Part of a small language model's weights: normalized queries and keys, a variant of Adam for these matrices.
MLP neurons of a small language model. Each row is named by its layer, matrix (gate and up: input weights) and neuron, and shows model dimensions 32-159. Each number is 500 + 25 x the weight over its row's rms, rounded and kept within 0 to 999. Numbers have three digits each. A neuron's up and down rows have the sign that makes its largest values positive.
After each neuron's rows, "fires in" lists the words (lower case) most often at its 100 highest values on Wikipedia text that the model never trained on. A number after a token or word is its count.

L6.gate234:479521501464513464541507517504483465515524465508545450485523517540477470522508478494541520503488499522533463496489508554440511517517502542491480495480475501512502509516469502475527481483475479482528504510492497518541480513530487512476494531520453531507531523546474500463469540500540503513471475508486540491491507508512523479500459482488446479512485493524490532491478501507545529549585
L6.up234:516505510467483457505500498531467519531504493526499479468520536492515492500517476500532478467459508516510504493431483485515437548522534472535507467456448530497504523501485509543501509486500475475439499556484469490489497529481541538483526488478484548526503473521518536529496487534494481454539494520463495485542502517487508506525511495501510505516520482464484506495508506464506491478493
fires in: "of" 70, "and" 15

L4.gate277:520515492532494477476481500476477496519516495519499495521472534512504501514531507484491496520497490500506525499497516522536479451533545522498504475496556525517483466496525492468524513467487497449490465502466525536545484482502520464492524534482471510506519501484510503515486502460562510516522467519494496504523429521534514516473539535499515520550525483489550522497520517478484561506477
L4.up277:513516464486453456504502509482529534509511482523470519496489555504448521517496507488494533494488530478515492473501500461507537515530511534484519467470467473504512475515440507496502486486452520506476504486465513531478513454490498516495506489458493481497462524509477489496502477457493539537457465470557497510483495474506514453502483480492513462476508518494511497473494516495458501507514
fires in: "according" 19, "among" 16, "across" 8, "any" 6, "accordance" 5

L4.gate192:491462500491510500511468497482462553486503440495506553542502519542503466542482502476504518565505504493503478521506520485501488522513493514499523497507537487480523460519504492492540557471502493534487498459506473487473503500494473489502523512524485462484555517541509476505460534462504523478459492469492507483481433489491499464479479508478504491539455462464511485451477527498493502519491
L4.up192:501491483504472549527508552488479465518527511509512504507499476519481516531527518496486500465508544440525430513543529475491489487500501501525570500437488454516529476500494537514474458486542486545555489482468497504510509526458512482520491482528520473486536501485467542508519480496496522529485495548520492485487449536524488527518517507479525476495519485530509503525512454514470515525498
fires in: "they" 33, "who" 26, "many" 10, "while" 8, "as" 8, "would" 6

L4.gate166:498479433470480465493504515532497471477531490508554493513510502485474484521524478490532521462531521486478474507528477470436521537511505479505478517523486497521449495503523450520503503530516568465527496484490530474482486487472520511489539506503510491502514532478472483481530520486523507464458506458494486507520518527499461531513494501512515496562504441470498492515479481451470501548512
L4.up166:503490485513514469528451481488494468508536494520544530503507510479518506483496461484489521486520490479502519489482502483505516520488515533511479505510519520518490524459490528492504496501541468520546535520481504505544488482491471541492517490536486515516495461493513513495508550549476495469505523505459509536535517498436467561467489490517542541509485461519483435524510517511518447479471
fires in: "november" 25, "september" 15, "december" 14, "montreal" 5

L4.gate386:456471497449504493525487494498507506486485491511508456521458484494502532504503490496469527515505477500563498532511510516522485449487499556555465485532460507507490509533471478518480492473508531500468486494499541498458489489552524500517516516565523546514563475498513507532499493500518495531482496553529512507500513504498517495478492548486519481532446477500470519530476516551503536533483
L4.up386:524515520509515489474490487495492470520498482504463479503467509510498485508478546522527486499520487475523544522514514497535505470482460517527536529523471484497461498510549529508473491451480555534480479469544525507507499451520478506470485538540446479521497452493487477515514505488480538532456514459506514478477490474500587458483505504494512483500504505505494541472475488496459513515507
fires in: "born" 27, "but" 25, "and" 12, "both" 4, "based" 4, "built" 4

L4.gate160:474485467510494452530493516528511505497494524501476505493494511577495500496493503520499488492514510518498537522501517450437514472535508537513486531470497487489517484532468523501520458483530512532534470494465516529527501565485491488523504461533510524498549474528497484505480491476505495459466496513498506520510455526515565436463513491469484466497501456483507486479473471442458511519507
L4.up160:492545461483490506488500521458449480496478491478476508466507487503482516499503549496508519519495514478531519502495527418478470503540456524474458466520523488565461474542491506465482460490494495535473489493500516521538502479482516577545500520480503525463545482524478531501494514490475493485487496508524509491476508504516488474512494488484466498478457478517516515473504512514511513511497
fires in: "which" 52, "it" 24, "this" 21

L4.gate370:475553481496508468464480481453485470494492505495479485493445498538479537482466523506536479486496489496502484479504492462496511496526483521514516498501517473499481506480518509518509497481523513555476488509529486543508447484534470486557499512481488493469526515551521572525511483484521464460494497485507494552511575467538540495508486493524525495502438472512500496484508517487494512557526
L4.up370:499495486493506505511465518525463508515502528472520528487445484507487498496482528479429489470511503500530499504478496497477443486531484476476506469479525475462526472526506495477494493493478533498496482552492522484499501503506455483517528497496558465465509523535540528521496502513500496510464539517530542482532459488484568532514506512475504474528505451506440516522506475560482521501487
fires in: "she" 29, "it" 22, "where" 18, "when" 16, "which" 13

L4.gate424:489556458521527535499496503503483491465539496544529511533464457516534500488514513502501488545493483492507516496495480527509509531537497494516535453532509481515526473539467516522503538534471473471482478516490495496504489521519531477480496517536495521463519519515514479514430493473508496539510525449462520452512491574562492512457522482494487496500484454504491494493470480528488553476468
L4.up424:521530500479506515519539482488449467496482505549537516539486514509508490469489495476539485507503509479488552538463493467539505455463518509542491449466475457487483532491464533460462508512488507530530540516464529485547531471497509502522525492480499451514497471499470552487491502486476542503505530505510506500506481517485477489523515519469494476455520501484523500505542499496549514517484
fires in: "their" 45, "these" 16, "there" 14

L4.gate47:499517476527549489511475502537471508465521498509509489508511507538451476501483500492478516512494469493511547472508494535526543503475507516503512472492482465505518540491462504461510512523502559467458512510471480440509491474481477506536544492503511476510529523464467533528507542472494463527492479460496531478502490480500501467489529490490490527507547496510442506485487476496494552479487
L4.up47:512490512575482490544502520502492498525477515491507481502509518477493500530508478491445499512496507512452458468493491520481525521518544491481501510518483519498527464499494490470502523526532560463529486440481488506480497465531463498494490453475543498511483473457494497507476555516500507521502471521516491504515495542475487498510498472491451522487518494546533533498508541442508515489501
fires in: "american" 38, "been" 9, "as" 7, "rival" 5

L4.gate300:493512503528496491492484465472501536463501528465479461491445501507473523515543521471499524536495483499490499506490462535499500533454489523540499477471485501488504469497541493463510501424482534485486492479509505514459529505508512513477499496519492509491521496480526535527521515469502478517509540468531516504531506512485509494434514520500475472549516464451481574526465511499450514483515
L4.up300:521526490512531519519483493496469509496493506507504460505483536483512502509474494536507432512467479484509514520479547468517501475532524445511465490457497539481503521505508505539481495484518540494488553482548505494497515488484588505480476495472479515502489457494458516495499461534486471485451514493485508556517470460499501486502486477518487530472523477508521481503515542451481519507476
fires in: "was" 66, "had" 15, "elected" 6, "considered" 4

L6.gate14:475483460555480490495523465512495431479483456485507486537448450482500503514533452462495523489494515504492519470549474544483528521506511524485488501516477485514499507495540489524532537509520505492490520498479478439490484495503518520490521480472512527475503475477484507490533534506528514507474531515472515539540513527490479511549501456514511446483529494514505537516480497445478529527542
L6.up14:490476473538464492473501504504499460478498458457486507514481511466497498461504477522534524534487476510482519504543558533481457455495485483498505485505520503464517557504500469516509512539451525550493517506506479503500507535527463509510510502533500507483512501517483523496503491465509504451456503527442519524507467547483518479519487493497512530478453504476544528525470515485498509544548
fires in: "april" 15, "july" 13, "february" 12, "june" 11, "january" 11, "march" 9

L4.gate260:525533464514491485505538482510460500490504497490522514479485550504492539508510505528502466538526521478536494491456475477477516458507515484510452502534482517485536535517501501571506460530530531533499470459529522493526479480507537482482481515514461498479498549560479519464508534466524535465457522470513508520488482507513508460427479519515473490500517502473478508559499512503467533524565
L4.up260:544499494523484489496464492496511492493520498523502532471507482496510515475491539486519481537497525485481487482470537469498524528494467512450508479498508475464496521467511527491489494528503501512493488498552531467448454486530483505523513488483563474497489462524544512468462542508494518501489519487482520500497503446512469480491499430487516520474493497518545513517472479531520483462490
fires in: "government" 15, "college" 13, "age" 7, "goal" 7, "school" 5, "goals" 5

L4.gate415:487485505483495454469492461488440540467515532518518459480487505508497483465483525531455528517528516555550480453526495453504477503486476523513475457524511528531518512516502501497502471499512465461494517482541568482513482539513474495460479547491520506510531511560461500480501566513487497475510484489533523510459552490472504471507510510501482489516491489469510509477502512439495500483534
L4.up415:520530479496505443548497486505502532500528493494505491486489505467482514493499501527517471469474505549522500540533534466476456518503504534532496464474514464495507535504541490540515518486496482550481494514468468513494480506478514458466497510500488473456564498492549530509525503484488504509466494496500497479482529494486555459510516477493481521477482495495476449466492547494515462488522
fires in: "and" 51, "but" 18, "or" 11, "with" 8

L6.gate259:496533501472458475520478511464531524517495505479516496457505501512537503457491495500522502438479474527461495482510504498489529503510507477508454480490498511520516503462505466458499546533506462513484489536481515476487471504519479507523479537550507522488520509506516468491522479487528489436454502562470502449542455492486513472452542506517468479488487515480484507558511512471544514481532
L6.up259:492526501482504510530557497463461527490510458499487475532489518475505483492507479516497557507489460553524487463504498478486520542512515488503507523520526531495489534513525518528490540535509567522538488497546449542507501496476530508470497496569546501477509501537466503455477495458484505503534508489475512519487511521519462506513513505506497505470498538555516503494575499530506482503532
fires in: "and" 83, "japan" 5, "to" 4

L6.gate24:548471485481514482485494515467501504541468505517482463520500483502477496546505510499471525484492484521502455521523503545472510485523488485542468488501465490514497486525485520514511472520471482497520473507521541523476478514481526506510487498522488543483497481470517496546534495520491465508510491456503479496463495481546532478525552494546478524488479497504482492459501529485494521468515
L6.up24:514501488512498490580539513507524504501484497476533568526500446503517503563513469506505525456492505510500500459485509491478487484520464457546475528505506493509505507492489492509476483497499509453545508495509524553473517539510514545498544526524478487470502486516500489518506486517531496509494541466467502500513509439475496532464511500445490533513491514514488516532466562453473519495518
fires in: "been" 31, "also" 17, "or" 6, "wrote" 5, "written" 4

L4.gate31:482508511490506437517501478481524470468490504522510492502498506544470526474483490465485533491531510510506528520463491561481544485529504492509490469462516519503522534473502477500513479490493499484517469461466476453465482556496516478525468522512531528506524509486503481502490468521470484495483479480493494518496523457489514492450494463507520517517494457463512538503511479524474509544553
L4.up31:456514469488473457537484512492521510520506501519514516496440483548460470491507471523511512485442471537487458506567517509490522532497490502505464498502508545467566504474538504517510528494542513499464515484452484502527553517500526500540493495479505460503497502478477452494477511504499476469501513497516500490486532496501485498518514505504477490478495503532468499525482504496511477499474
fires in: "had" 64, "how" 6

L6.gate388:539518449522504491476526503479502465505512451452502493487456504479472518520541487559537504534511475501512465533511503480494470483478475505503498498486502512480505524455518511501510522489514457488466523526515532495521500473500504519527523510507508536536519502474505502494493532462528529536520479478506526500537451482481507513487529488460491479497498527463473505508502549465480509501548
L6.up388:485511515503467534526509527449465489484524500512492459511479476533473507527520511484500503455504520512533491492483514495479471428517486513520501505454522550501506477537499493512458517472488491510530508440516519554528480525489494485483508512506507481484455522514502533512480529488512483482514462484517512503535527507493474481476483520473482514547489518463489518508447473509552501474513
fires in: "including" 24, "into" 11, "included" 10, "includes" 6, "include" 4

L4.gate129:503510462483484500538512540500494521481517500508494508496515497495549495512513520510493534479556461507496473470508525511544551524483502502515511509512480506469520490494511484513520489537506560489522483505472475441519467534521494459525455444508469463507535478488530533483461545516465488502504566547488496471496494480503485509472509513459524500489502485485504504497513481522492504519527
L4.up129:512513524467471548505523497491464491480518516479507493462486509466516500470489461538531521538507465495556526512470551446517542528494508491515485510517491467507517513523498485481491514461503485527525543486492498547468482470474467503489521478484498525542502490495523531501523525511473479513508475554487504498517499491501464550507526458505510527469503539510516500508510499483487485494483
fires in: "states" 40, "united" 16, "22" 6, "23" 4, "24" 4, "richard" 4

L4.gate202:496510451499507476534503503496451491489571488508506492519480442466478501485495470514492522499532483419477519479496502499503494526559500513478418506544520493509528495521478488513478513478537502498470471476466500506523504525530493540488514518535490515457515491510497495532437506471539521480511503504500527502531489490535489497497502468468470481453499522504526495533482497521508521492448
L4.up202:502517496489509473529491501500488522510478492483497541504494503496508450476490512486497512493515510466515489495484497457493484511537519518548488512500467487498510467496517504537514502467489468548457501507504502483477459518462494545500520505516459501520494514470515469519547462477494515525433506487530485489479520548451505513474529526475491491503475519473436513487496548485520519523544
fires in: "and" 39, "or" 28, "largest" 5, "legacy" 4

L6.gate240:483520484469478521491507426540504497524462481484496502486487535494521554464525526577504502497495467515513536471506516492514508505538472520512491491440513518470465521523521518499494487541500454494473527565442487481522464494505509530513511489550505525481526506457474503503533489473513565478486512487467501479502468473493521497494512491491526534509505471514472534523506488498504466473527
L6.up240:494515477513529501505507509488480482507524525468473497486490506514483506474473528517482482500580510463474529482508496493499509498510458469499498489439563483515487523475500488510524498518548504474534522489498528513470464483462515495429513490507472485468534502472513527494452424503489502446483497500505497558441515527500496510533482504472486484483470482493445507474477519506518518520480
fires in: "which" 23, "who" 20, "while" 11, "properties" 5, "what" 4

L4.gate111:510526488487532486517507470489520478496520466444511506463496492498489549470535478497536538535485499489496531526525442511505504518502506503482508503459492536463481496494600498535491520455529476484486500513526511485484451482523493503523478463541552515518544517514500500534538509515552479488537507478502508525462536489534504471506487568535482507541475483516487519482462512476528516462519
L4.up111:450524491457530503523492516533505483507492536496421518474512489479511494523507536482469498507469540507505503513506501534497487471538501523446457513492514544489528493492498453453514500494507542460488522498493539465514491485530481515534446506513527517531480502528469523477522507494534494470440459511455532472456519462499483458531509473479531476478522469487497543510478488514489506507470
fires in: "which" 19, "who" 11, "because" 10, "while" 6, "brown" 5, "prominent" 5

L6.gate103:516468515493492492479504496474456479495462496477478469491523476496476543459536528494539529517555509456472520498498456537497471533463475492515493492539517503514475464509531479490507484509459493511516499492522506502452440455499472511543487499499486489534497487480512531493500511494533535509483434546503521465531473531524461514486456526538471499543465530461478518488503515500469448493483
L6.up103:505453461485475476483496525498501478528529535524483458519525462542493539430517473553505489493515482480496455507457566503513478531516502475517510532488487477517516507548474516492491467479526555534458471508527490498507426476499487515513460501533528516522529543508477515497507486518482504466457481502516510510519502465468478554518486505494470521493506516489461510477518496479502513486499
fires in: "university" 32, "votes" 14, "division" 8, "v" 4

L4.gate218:523510472509511495511521513508507488497500544535489470530527463493489476455498493488475468477497511482476490499475489526477503482531500524502521484474481496483493473552445530465483493495496514482467513495481534474518517526521530447517465454501528498503487487532501466537463535485493488515487543476524505513506474515531538468499514523511461510479524450473493535482526490482466505507506
L4.up218:551534515531485505515488537526446507467473483480483493525493477494486514456489537484498472499510473516521514524464493485495489496495526454519579476503460516438453497492471497502483496458450526516472516506475520531482486491523522485439501477494488525482526486530511499517531479537474513578497504499512478489488504496513528488498518495494500592477545494490515486521518519470506508525472
fires in: "their" 22, "then" 11, "his" 9, "several" 8, "empire" 6, "early" 6

L4.gate339:488513549447481493477510487485519524454510516489489484510462486536493502540533505454484493491531511499464499566506508525489488535509508462537470486495510497501497469453521486522517563497551523520514482496500479496534498501517520467489518529508498493526543497477514524492490480461512511509525497534505518512502479498513465516494497530539478487495512494496470509493468515528459478519478
L4.up339:480518486509463491465539458505509460481467510527485438510456487499511446510513489461474502483482521491490506529528547492483483458532521468466517498468493517509489466473501524537519445510471505501479495491522453518542503551511495518475475458505486485491523517492525474530521474466515500487458503518466511503507550520515513491500519523489519492459488528499531558508530448502508479524504
fires in: "first" 34, "language" 6, "original" 6, "largest" 5

L4.gate270:478476530517504547509498480544486520517507486471514504515503497488502508490505447508473547544474503464496475497519504467502497519502524493514509460473538488526546476528493488496504536496549513483503528502485557484492455478537497512534510534512473460464534465487487491430502546458525473511515532512422515468555460504522466486487502523483489478495502500525499508517522486519523493482551
L4.up270:557500476517446472489518480466509501495487497483521477477510553452482550518461553505546496498504515494480494538465537516487484534514508501528464479458488497526496490519522533513500451471546477523529541502516504502485495500530474513493478489503507520512481522506518528494509513503527477480534513504500514461479496515516500508509481498544464499480460491472506492436526526473500507533544
fires in: "one" 23, "on" 23, "only" 10, "of" 7, "online" 4, "as" 4

L6.gate145:512434495482479525466491504486436494492471510503530472496489503540488531491516511464476500468497460503471477514508507481476516465495510506490486516479538499505488487496453534528522533508500521537542488469505523504516491494501557483490502470550496503506564459505543480470488468480489484437522468496507509482528489475541455463494484507555501429510479514501537487494502516492486498533507
L6.up145:522513481525499556508507471490475514443514491514488519497489511500500511482526517500527507469502531518533506496443486532487473515540503518478518514504521474535458464526542508459510505506545498499489467479467520472495553476499478517519532458528524506470494461564471453518444456498528469503506545487488506481512548508519477520496566513497554527534479520494489507465458470481492514543463
fires in: "it" 57, "this" 27, "its" 7

L6.gate318:483509458528546513508561487496508495491549470503488465500461484520491488485508457535489556528511500462512482476512524446498480471481513473502503506510509482501486513431530533523521531486518476482533484504511501515485497468523496527536476514531481527544516521492547520526519492501505511512473508484567503477574539482552461491488476501489481477501441547499507534511506535486502502489500
L6.up318:540462461492463510471487492494504487505537493445485496502518472495515499507495487514556543467536496429515480504495513484500507498476497502517554484478531502584491504506465505508485466504467501497496499524480511486543504509478515503489439519518503497519533482475529501515540507513493499491475487532482533508547479517495457489497523551543486507505467513499474524508498511489513523505519
fires in: "david" 16, "university" 12, "candidate" 9, "december" 7, "division" 7, "dave" 6

L6.gate144:509502512446474492526484492487488495463484499519508480506444475523485503520522529479510468441512477529518508482460518510496535440544508469472476467494508502455508481521553499476534483483503501503531528480482518500506517513522482513511524471466499527487497466540519490526509513496502475545494490502509562499475518487492522456483555461493507477497474519502504529535482490466492531530504
L6.up144:500525478478480489513501476474502544543490466459499488461515519527519510515517501537490527451525554480562472501496476462467457489486464477502542557532515451498514512516519491494523518530511489519508449495579500487523502495493472491474473488533515524506504502540497509479490471482507501475495562511527514492512496497486494506477506497524505443479499512482527521461514533510523502502503
fires in: "he" 38, "it" 28, "also" 14, "she" 14

L4.gate1:492502508509519479523538508458453527523504526533503491521487516498490508494505483509464512513496502481502481548536507496508495499495485491516455462503555570499520467485513505479537506527513527501521466508464524485455506540469503448468512493462496492462533494531542526491473489510554519468545481490471509476549531504518530491486488502508515517499483519446500533510510520527518527525522
L4.up1:479505465459515490528484541482494481456487509549494525500455440538522486473457465507479507496512545513460462533512496486457508486563466503516490511502487485518498515482517473505487470510528458477442473495525481501567459468478502475503489476511536520502484451537530531486500504486462498528527503500492509509491530539482519481515492523462524465545535492489474488476539480476468504518517
fires in: "you" 11, "about" 11, "although" 10, "youth" 9, "throughout" 9, "without" 8

L6.gate457:484445476473544496511522491494511531531476538487511534539484481513494508542491537534512537471513518487519492480476456521498501500495503516508447536479503516527482490476485506501505472507502490491492445517497477471462489511529489522508515505506496518500508525512469475446515504507520497488490494452499473487474509488523501489502477451462477527477438507558445479489504522478524501456532
L6.up457:454473529467486504531462481499489509454499515508518456480512517515519509471508520513500522481496518528525469484488437490514507452491503505506487523518487472529509491501472497503504490485497535519461501489496457475520509532515486464496499503525526540466494444522523491525544517509497510461501472508470484514470562493485475487523503455481457484519484508532535468485494523478535490475499
fires in: "or" 48, "originally" 4, "golden" 4

L4.gate241:555519477542491513500516514497492502483534492527499518536462501510496492493513539458528531479506503470513513554512525455524507504519435460503495489495486465495498550488489525494519530502534504496486475557541547479514447468526547518490503496497520529481544524442524520526492507479545516504533521466484496528484497467526463501482520498496483523526474450533501513503479522537469496480505
L4.up241:477499478538521529512515508498505475466554448452473538531479515465488517481545503504541512478488538537515491501496480504522491514457484526492507510448486506550510489515459500464483480443547515479507468544530455514503535531470489499498526479468477517507486492489495456515464503523510460478495463476489508462494524490501495463523527471524484473500463496497471478546492514474466491487507
fires in: "district" 27, "died" 11, "director" 7, "di" 7, "directed" 4

L4.gate125:494496474499507493526530476537510499458491477518476490479523489471517526488528515507473538508520503510476484487485519525487507498512476527466532476486517476511515494489537527486534481505506543477501539504458482487498520493533492494486498466530504497518547503493460535477516518481519500455473515519493503498506522496549535491498499465526523525523507500527503502565466520447515513531526
L4.up125:505485489489491545486477511500475518467474510462486513478510480479495483512514501475481487520569541492492476510541470495492479496465543503489532489481497516513504472543526514467509480514487493521461499542494517517479513526488516521483502468452520537559514480492491498498509549528467473449508565507474501463496501471480507521478496501489516503494472490481481468524493510463494509461475
fires in: "january" 21, "july" 16, "september" 13, "december" 13, "february" 12, "june" 12

L4.gate130:528456492520492496483487488444503523466480479515530492512480510530499508490519526483509515527515460513513486508516493478505516477474537507560475455491511490464534497498506525462523504478480507518509483474441550487503508503537531476505487535504484468492498452541537474520456466517533499511497504494518498508530472521551476504505483513489481521510513485551507555526520525512486494490489
L4.up130:524522477517507513472503481513534520519509447537509513532468459499494491510510517489467564503497463498523486488473520496447484508501498463486483483461512467467551462504546449485525508531504500517512506481499520508503509518513503514522495508503505525496511520455504473438463505494509488503480485494479475491528485511507529455517445474454491464481478490497481551485460521495474467495517
fires in: "their" 38, "they" 37, "there" 14, "these" 6

L4.gate474:502487451492515477483532527504502513494492492524531497513498546519474499468511562509510536502497439510485495522468508485496506487520489474496466498498481502473527572506456505454538515561441510488502463474430502469493475534520491474492499482493529490492523471470494490531501500486512525535476502466528514491437494507507476495494506518499487525524475508500475496523521514519492472534500
L4.up474:494458509495495500477503542467518519526506543580514469503509480523494534547515493528521526491479491520503502486527508495497516494565485529477502438476500431508495512485477505466471501484454491467518465499437460532460534489483504503506505452483487478525513533497469557484477472518465517486488488504502487508559537525514499493472524448512510503493442496521456532476471491542508504475492
fires in: "these" 15, "there" 14, "they" 9, "northern" 8, "west" 6, "somali" 6

L4.gate507:528503479493489508506551515514481489549474456484462449500484516511495573485494495521514527515491479514509473526491525514540523512526518464491485481484501517517505475521490492496510533462494521532560506498506521507491491508512488506519495525527521478493510494516530497487503498528495501439504567471473499485501477463487465446527492548482456463491484513443520487482513495493481490452519
L4.up507:496469502472501526507481536478518484479529508532447526458508491546508462505517521511502487520506445457494463495457484493462557539517501499524541501509526507492514505503497510498531497520544479478483522499454486457483472503480489524473478497493487505478493551509530547507479496473494539497469546479484501473529492511481552521522472505508470526479514520485505456501480479482511460528478
fires in: "of" 70, "thus" 4

L4.gate231:502519474520517502498490483488481512506524471494468509524531493481495535492523490547504511511491467509440493490488449504496529537511446540450418511489463512547495500509534509507488525491490463488486509499470463468509512482509494499479503465502505533499496558488501469526496526492486492449512491535488499481500504495536487496517472486482491491550482467488520526499490505483450498463493
L4.up231:507525519493523462523514501512522571493443487495504507513471506492534473519481523501517555499495476489487467484499516513477503473494471498486462519516453503535504536515480510478508511491469508521482530504479538490500499515492512522473465496485499489528517501498463486503499500499475489484504506474544490494520481405453492476475526506500481483488519490533465479528533523467512478490519
fires in: "february" 38, "march" 24, "april" 7, "divorce" 5

L4.gate318:532515491518489487507545488487490545511502494546518471493446516484487517492484503498492498503487495481471515474543532494517526552545472486496482476484508515501502471492496504533506483468537542452509476527512474523535498523521482464526515500464485453507515508476489479528513495468499486515520548448530508525551513526513483523487473468523480466475511476488511492507526450490464570497520
L4.up318:505505507554454483535516530476466498494477517500516510469488469498499517473475492489444499513498522498451503484532498479550503501494469520455489483472499494488496495469462490483514500485527533444503503536453546460471524537497479472499528470521496456508494470467486520496530514521458489499535552500538494512514560527516516523510545497497467504489485502495524479521539513499502483484503
fires in: "she" 31, "who" 28, "her" 19, "white" 6, "having" 6

L4.gate22:499463517449523500528505518497510506503471515498505490483468527503480512502502531517536509500487512479547518496552467494507480505531509501517493504508512488511565491561523501513453502498497527500472476527479538512535490510514552470505477502469446487548529557520481479506545477486526515540482522442526513471466480496508522458461464487559475492507500505512510469511465490467485547510470
L4.up22:465504511468488463528455520516545496490526503459492464506483481502497499521491476516486543491499508514526509470535494490531493502535494506504490526505509512471500518460502489506486474495497482435447502508498494482466496486480586480448486498507493484491524518527481524516498519514476476507511519513499494525443556485477516529492524501471455564505454499494444484431460450466517493492511
fires in: "he" 54, "played" 12, "and" 7, "have" 5, "where" 4

L4.gate432:525497473511502544436521490496494475501501532515451456485499491511513545482505546490506532497487499467494520524471506523527512470514459467471521459478481475509508482509528525497530519493544502556501497545506526494478524478550514482510472472518487510480542545504506512516493493471559447479486498521515510503511525499520526480535512489496511492475467515486494526519493510538527502528510
L4.up432:525506515496508499509515551504492547494510497515526490488480517526466445532497519506522490516528521472428520486471485494496513473476526476459481487543502519487539481528528485487513525463492484492482452490533526527540506498537463499561512527555447477481470522478521513514468525480481511502521501465491487460506508489494471492505519527478487467514514501462453485488500529548484489473485
fires in: "other" 17, "which" 10, "built" 9, "over" 7, "building" 7, "born" 7

L6.gate179:536555488511536495554500484496495487562498479533509472521475548483517487497489519498504488498491505458529495503509477490545526506505464482466439492486497490500537497509524554505499519490533473462479522536528507499543474513505510507479521502508533474470468470494499483503486515461553514501508548524490536519551473505501484526484493502518505475537518543544470540513472489485459539473539
L6.up179:502532511477477521511449486506516457511517582488541501511490506484509466491521501491503440536488522504495493529520509494465516479527545490536501448505523528523506505486494466506511510495466505523491496490472512531494491513462520449448476503498531499478505487509504535476486515532514476509463530514489490508500519497509472511507443492479513488536489484462493524494483476476492501461495
fires in: "at" 65, "including" 6

L4.gate304:500455516463471494500511472484505515540494529452512472487500506487502512474504510495498505495480523452513538485475524524526495475526477501502529468516491516514504519491531498493504484457539503504490499469489490496465452484519502482450518505493493474467514429510515477501553473486537505462445510489510534491494506524461475508520520502551511499535468507498467468516494527502507490463497
L4.up304:503509485482478481515486492506479538521483474516464515539487506488557525495487425497476538508494465477539494461513487471508456525482483464462492536497511558530482495503492509516503484492503505502523496506477525525496518526543512543495496480468522493516482522504538509511489505493502457489486493507401508508555484503496499506495502573499484501522488442521515492478492505512560511446499
fires in: "july" 26, "june" 18, "to" 7, "january" 4

L6.gate93:524511498522532540529503508490482518515500533478488457504460484488537480510500470462507488481517496536489476467492495475487505536494459468448435471490480453517464474490502492521518514478518534461468473475525519472489500509546487496506517508464460508503533489494495540516515465491523515493455509517556516455509496442494528430484514470504503470480490546490488495475518481535454500522489
L6.up93:473509505514524471533493458509498489453487496496481474547487460489523499488516461484521501552483488493546486399506481506526524474501531507495490504512508506498520505486519495472482485484505503503533484521519520529480560495471484503461543477531533518470525454492523474459512510504537491532458525511471529539469525461529538526502473482459494538534508507478470516480508537513491481489512
fires in: "career" 16, "over" 12, "first" 10, "week" 7, "scored" 7, "been" 7

L4.gate272:496495503479499508508522465504478510525515519491536506479501511500545454492505477510537481454519469507494476508525445502517479512484501493492506510513475546528498486475497459493514479464528506481537470535490481493496469576497543488486525491489479548543470474497505440514460530446485526458505484504465511571474492533515498507483490540473498504477501475459519473523521514529440501539498
L4.up272:509537523475521488500499520479500525459521502506518509524485508467502524483500505497452493492496488516473504492488516489510477542483541519513463519513485554547484493501487479540496477501557550470494500506507475521532465479506506492446497488514495485524503474479520546489492504518485511498475505494469473555494476519532500489502500510509481512531525523523537467511460553485447507507491
fires in: "half" 14, "home" 12, "members" 11, "committee" 5, "history" 5, "homes" 4

L4.gate72:521501459507482484536482485496496555527461481519480491491456484527518450526528497503489550545506491476560437527488515467537447535495524515485453467499512513485532493461512499504501519456510497485492491483497542467529484516518500481532498490516514506501518525511508470498499560499543494483495522466469508474544472472529510507521507536481462471501471509494461484496504474511523529528491
L4.up72:448486491520482536504500514506521483486497485514538504475501519503464489527472527512497466530524588451510504519471491522501464565484475557480503470512468488500482480494539511480517512518489450511490490525483495441458446538494494482469480499512514506487499526468476517531509494484508520489508512500496519548508526473498522520494485459448555474492508502479489484491500526500490484491464
fires in: "of" 25, "born" 15, "throughout" 10, "through" 10, "until" 6

L6.gate435:474512519532498485491511534490499505507535471529485544565467510441517509510502491520482561475528474497466486520544497476506547523535493498538478545511487495470486492508532533523502527514493512488539447502528504519463486492474563509487506509502469498460510479458469514502488517464549513479491491481522525480517480527520481514506471513483478506497483488512507512502528568536489523472484
L6.up435:531539512518501513536512460501475505495491518500507486499535433502489508541516551524466514534546499510574541501477506507499489529490509492502522502524490451501527518499532471551483436515539558508489491477525508503490519509513500504511467465523508476499501544491462529497540498516492487479484482513526465445472499485519472498512473510436439518516489529489492522469481494547484512477472
fires in: "states" 24, "games" 7, "street" 6, "player" 5, "stories" 5, "durham" 4